Part of a small language model's weights: MLP 704 SwiGLU, no biases in attention or MLP.
MLP neurons of a small language model. Each row is named by its layer, matrix (gate and up: input weights) and neuron, and shows model dimensions 128-255. Each number is 128 + 24 x the weight over its row's rms, rounded and kept within 0 to 255. Numbers have three digits each. A neuron's up and down rows have the sign that makes its largest values positive.
Before each neuron's rows, "fires in" lists the words (lower case) most often at its 100 highest values on Wikipedia text that the model never trained on. A number after a token or word is its count.

fires in: "and" 44, "served" 6, "remained" 6, "remains" 4, "preceded" 4
L8.gate39:108129111126134181147155154151158136139149148128132112106112146091117123124158171118124140092127110123120139127114165113087138112133106158087101159183137119133152071122107133129130132147084133148116129103132146143104149113102104165142118140122149109147121129145138140153140179135148177141118118124176119079143155143148097107155178083089115164114102173132122144158136142068144098090145
L8.up39:070121153147142121111163149113133174092124119128101150152106140158122115096117125127119134176132104129110116121142136089122147115110108135143113106116103154145157137139122144141142116162122157095187154113115113113135132104131141082119106100119113127141123096113150088135155129125172174148125097084105139144154164152149140144098160154105132094133149122121163108144181162114163098114101

fires in: "be" 24, "a" 19, "have" 7
L10.gate500:143137121126138151109116144130115141135137144137157138154141162127144119088148136132092142152095137084119092154126173157129091135118099129148131076093155108149116076125143166134145135120083093134139108141142065122125127118131120156118141117100169139120096126115110114122144139135129147136099131142161124162149152167130127110143104092134114124106152113111124124100193081175094134115110
L10.up500:133109105104116079160139175111151143105114123130166147152122122129091125138095125131155131143106124134104111138157166113168159109132106149089138112150142122191139142106156080158163128111084138130110095129109109091115169157129144124153154134125111157109155130107091106172170104141121172148126135106133122100124138121168077132121132174145090136152131159123086116122136112138125142093160

fires in: "career" 22, "league" 14, "nfl" 12, "family" 9, "youth" 7
L4.gate519:118110122100096132186107189173136114172126142100104119115116138132145124141107145126093170105123135086115114135128139175149111117178144138150110167120142128124111099131104162152138127097147100155125101183111122112107155141119133172131094184130115124086135108127137134074098117106128131155102110126132147133131130132153139113120125159110125102202115112111108149113089111138121117133122
L4.up519:142114150123103116184126134136108155094097166099131139117133123160146137103148123150116163101112144089130154170080159140151141067108106119114111139132133102124146117104141127141085070131154144113129115096106129152100114127133149146145133136142108098146135095131131131098118092140150177131122163132139135099113109132169138149088141085108108117121129138144134128083131129133140162125122

fires in: "third" 16, "studies" 11, "students" 9, "student" 8, "education" 5, "study" 5
L2.gate526:135127100152114162124163117160106115106109163103107089119131189152153109156145165134139143116119114152107061109123157205086103138114132148109137177137151160135157168094162129111145133130113144145124132172102111114120123118126084142109125094131106120122159114150134130148091127115133126116093138116122144138133083121130137132156109111133102063129145152129114145085084144146163099101133
L2.up526:171147106184151150133127143130146149119137156103182120135144110157126158139107090164142121129131134128122097142143141163106102138120159146138102124123087113102120161138116157088130127094135110134108093097083110116139184177103136136126123142154104100139158110149109141118096138116133094157126165133134144106148154054129141133140130130149109127080105133118107095110133081127164140114155

fires in: "new" 38, "returned" 7, "returning" 5, "bass" 5, "retired" 4, "return" 4
L2.gate483:125128156152127111150132153126109159140166140136123116082139124111127096147105148127111122159109166134116138133127153078170145097129129176151127079114168135085148143180146161148175164120101090145147122133130135125103165134138111083156109152130140108160129111151133130135147103107118195153102162112097116153119102118092088129140138157133117149128101080180134163129101129129125131101119
L2.up483:109109134073140123024119147086104150108147112143142129150090120108109099104145132125113177122123118128100112098113146129102140164133104143145102105109161110159075134138103182120111141095104119112165107128156113109094083124148089108167157167104181114136123153103123122160118069092130164107115147135134138128129153131110167093145116120104185102090145150166134142107116111125129125124104

fires in: "are" 23, "can" 12, "have" 10, "is" 9
L4.gate475:138110133138102117068122127144074149143150126110113087179127114143118120074102119060157126120143107104131128138169138135118113129123121158140115110146185144176186135161133142124117091096165091105114143121134110096124133142136150112136129162121117128101140120090133129128160092098138115132153106132114132102138138112102121127109105087153134125136148166101140103111123101140152135131055
L4.up475:118144119108102136138083100111095156126110126151129120158150124138138131088106101104190127123139099083132100140155181132127153105148128136119135116101168177168114161151155152115102095100189113156159119142126138146092146141168124140067131134137133120157116096144129121164156112074151101151147106108096126121157121115110138143115147114109151112132162134146144089071132114150165161098138

fires in: "group" 26, "ground" 8, "groups" 6, "grand" 5, "gray" 5
L2.gate662:161167157119154135069089147144134130157130161127143074147131136123163117115129155139124087153106114110122119148074178143143127121162122108130145117146123109099152153133113131131146114128096134122124146133177147128081088156115140125151120108173130156122152139105115130118131109131148125113119161137130097132141105141096115137103108102086093140168106112135129125174130144137112116112104
L2.up662:165124054115132108159173117137119151126100134109127174080095093084119117100147113142140182145126105140102107127139112122137150111105135138112123126116085125142102148117114087126104114163110158140117171094161091149115139150123156112160165129115119103130123162090089116141140138093101086117131121118144115125121116121103128124142110122149130132132138120131135106137108115120137083114101

fires in: "women" 16, "group" 12, "band" 8, "groups" 7, "children" 7, "company" 5
L6.gate408:147155116081138150114097128154133157137089176119102122131154145118160162098114125144140135126157127132120124151145119107119112129098122121100128108170116153144184156150116142118138115118149123172123133193097148120082136106103157125104159124164137139108153116133110118129128062135154119154120119154139139118126151131138136123170160174125118118158122178127102162112138120155156100129112
L6.up408:125168119111108175128103173099099127161093197126141157135121126155141115096141129153110125111127142123105155137099128126150156151110101099124102157124099104108122147109103153118129156135145098146125140142147165119144118154156109121166118112164094076149112132083150121110093163171140125122111134150129094144101117166181132078128087148139161102129147155133077101085110139131075153112143

fires in: "is" 32, "are" 23, "area" 7, "more" 6, "most" 6
L9.gate660:067160127173088132076121126144155123136111085088147139078143106103142139063146173084093133103121137115140124130141138145138150144120128123153148133125149113156146123136141105126130117076150125109115170106111140126090120101119163140120185163141122125147118159114124113113179115112112105157149094104112081123105136142115127128126105160113128132084162114107142116134103103107107162101177
L9.up660:080133105134126131104114162131138088153115131135104152116134126147125145118146142093152169109124105109147150074119071147118105165163134152165143124130153111145160127141150123096121098120141097103115169131073129112118102140105135110130151136113143122141132089173132135102169108158100107165131165141137106114138129149117111102105103109146115125106153120150151138123160078113097137088163

fires in: "western" 22, "central" 19, "eastern" 16, "northern" 15, "southern" 7
L4.gate237:123107109147138168095149140141138111125162092106141131154125113106113101124118114125107120105076074133146128098100152123182092139104135120106146148139159125114115082121106161129141169160112141143108153144139153124159152165120150141109063129128157152076129121138120095134098081096120152125114132116120133150147153143125087140168135156102176125184077128119096108115065119144102099116124
L4.up237:098124149154128144143131151133128156140109105131141110162088143158149134103140154144117131125086163095152160125090108148130097139139121124094167102070151135106162141137117109105118157116129142129141113105164134093132096141132077142130101087138145184186166164139166158169162118099147189130155130141143142163113131143164126159147150163112154130132142131126115133061126139115135141138120

fires in: "of" 45, "more" 11, "much" 10, "little" 5
L9.gate392:127145114118139146142123157151112128126158090120135121091130143106101109134162136098121112118156164151132113103139140161194122169121102145138109131172117119117062090128082076141112101078105103145116104165115130117167124123137123150097147118141120113141151129109152172121155153107164126110099132144119092110141142146186082133170114162100111165101127121110154104136182103138081120105135
L9.up392:102150101131151120130128141147144112153157120112146140130128156168120104128117137098152124176160120101161168110139168113137073121099123197151134123120147126115114159182128112108090127129114140137095116134111133141159127143125147162155134141114136137104117124120130112129154103152140135108146115134155169146108107075161149139138181178092122128097101149124143124076150128126131114138109

fires in: "new" 45, "old" 12, "small" 5, "early" 5
L4.gate241:102121101141086149146112157128159177110163078127131077167120146152178133117091137173098076136092126079136131110154134118108122113147130133125166178081145172128129160145125118148138128162162104133147075150164113147128164129105131112171127116150158150142154155125124107156164137101128172085123114144163105132121128134121184126142117166088144138118119141149140128123136117105118113099134
L4.up241:108089118149131142158138151116113149142152151107168147141121125137130110135118080135127133131157162169133107136133106142075086168108108170168198132132177119106145123127142159095115133139100128189120148109101146136123108119098149113127124092150136111092108122138132118142121157112132174100145139154175144069111140142116144139145080116112109162151144118138133116123097201136115151107066

fires in: "established" 12, "style" 9, "together" 9, "total" 8, "title" 8, "example" 6
L8.gate249:092169127163152089098122129116096134087131144087158141142132137123129151128154102166111088147106145129128138124155127100122148109124140128099136160130166092123126130112102087147143162154117126140154096130143119166138129151131132152049190076146128129133113124137114127131130120132163087131092142155107135175126113124089115136181141111093122156134148130145118111088149129179084138158151
L8.up249:136171097112158129117124139138129135103121103127123149103136143086140151123135102146105112156127132142152127089123115178118093146079085106101151130108142122150148117125157155143150165114128136139172115062052142110109141093137142157121129113105140140158113165171148090137110142120143104123132117104113120108101116170131126138119079134115175177137143133137142135140146163102141097128126

fires in: "history" 23, "life" 18, "capital" 6, "chronology" 4, "images" 4, "technology" 4
L2.gate114:136126141103163122149106154111125087114133165086080146107132116110134120127145131114101120084152131171130141124154110150132113137127158159101164091128115168138103111141168157090096110124144140095135119115107158178110167090105188162125135108146096119121111152110114106102161137126147122190147128137128117097128087119114128121137119143109129149095141157189075115090155101170144114145131
L2.up114:124104134110112066172143131129104128146161158134118170153099097111115127155115110129132119108091142094161153172143101133108135086154137119154167105129148144132090177127195099105129069101115115125130150086132121135135150120144174133125150108129137141151155151172180139099126083173124106099122130127121099090117123085103168126162153123136153126106120138140124153120146095122100150165144

fires in: "also" 64, "football" 12, "later" 7, "then" 4, "footballer" 4
L2.gate374:171129093142127105098107109157081120106111125121089106116118126165073145111098159121116164138107137175111110090115125163124140142093137135157091135113091127125118121120116129162142138155107136142134117160182169130144088160108168088113132155114107082129141128124102118068103100130092111087065165162106104166115149134109144096113142118088119100118101144124113090124133146152127097148118
L2.up374:093092119148143143114101142138128116149139136140138120146147125128116153169135108089125123098124108127149153118109097118152136108147082082122139108093141127118083106112119132107128137101134110157117140135104105135109155123114090145187152104134173167098095122147148106129126165103103157130149130144161141122091152140075168110144136126162132120147148142110131095144075150123136106069087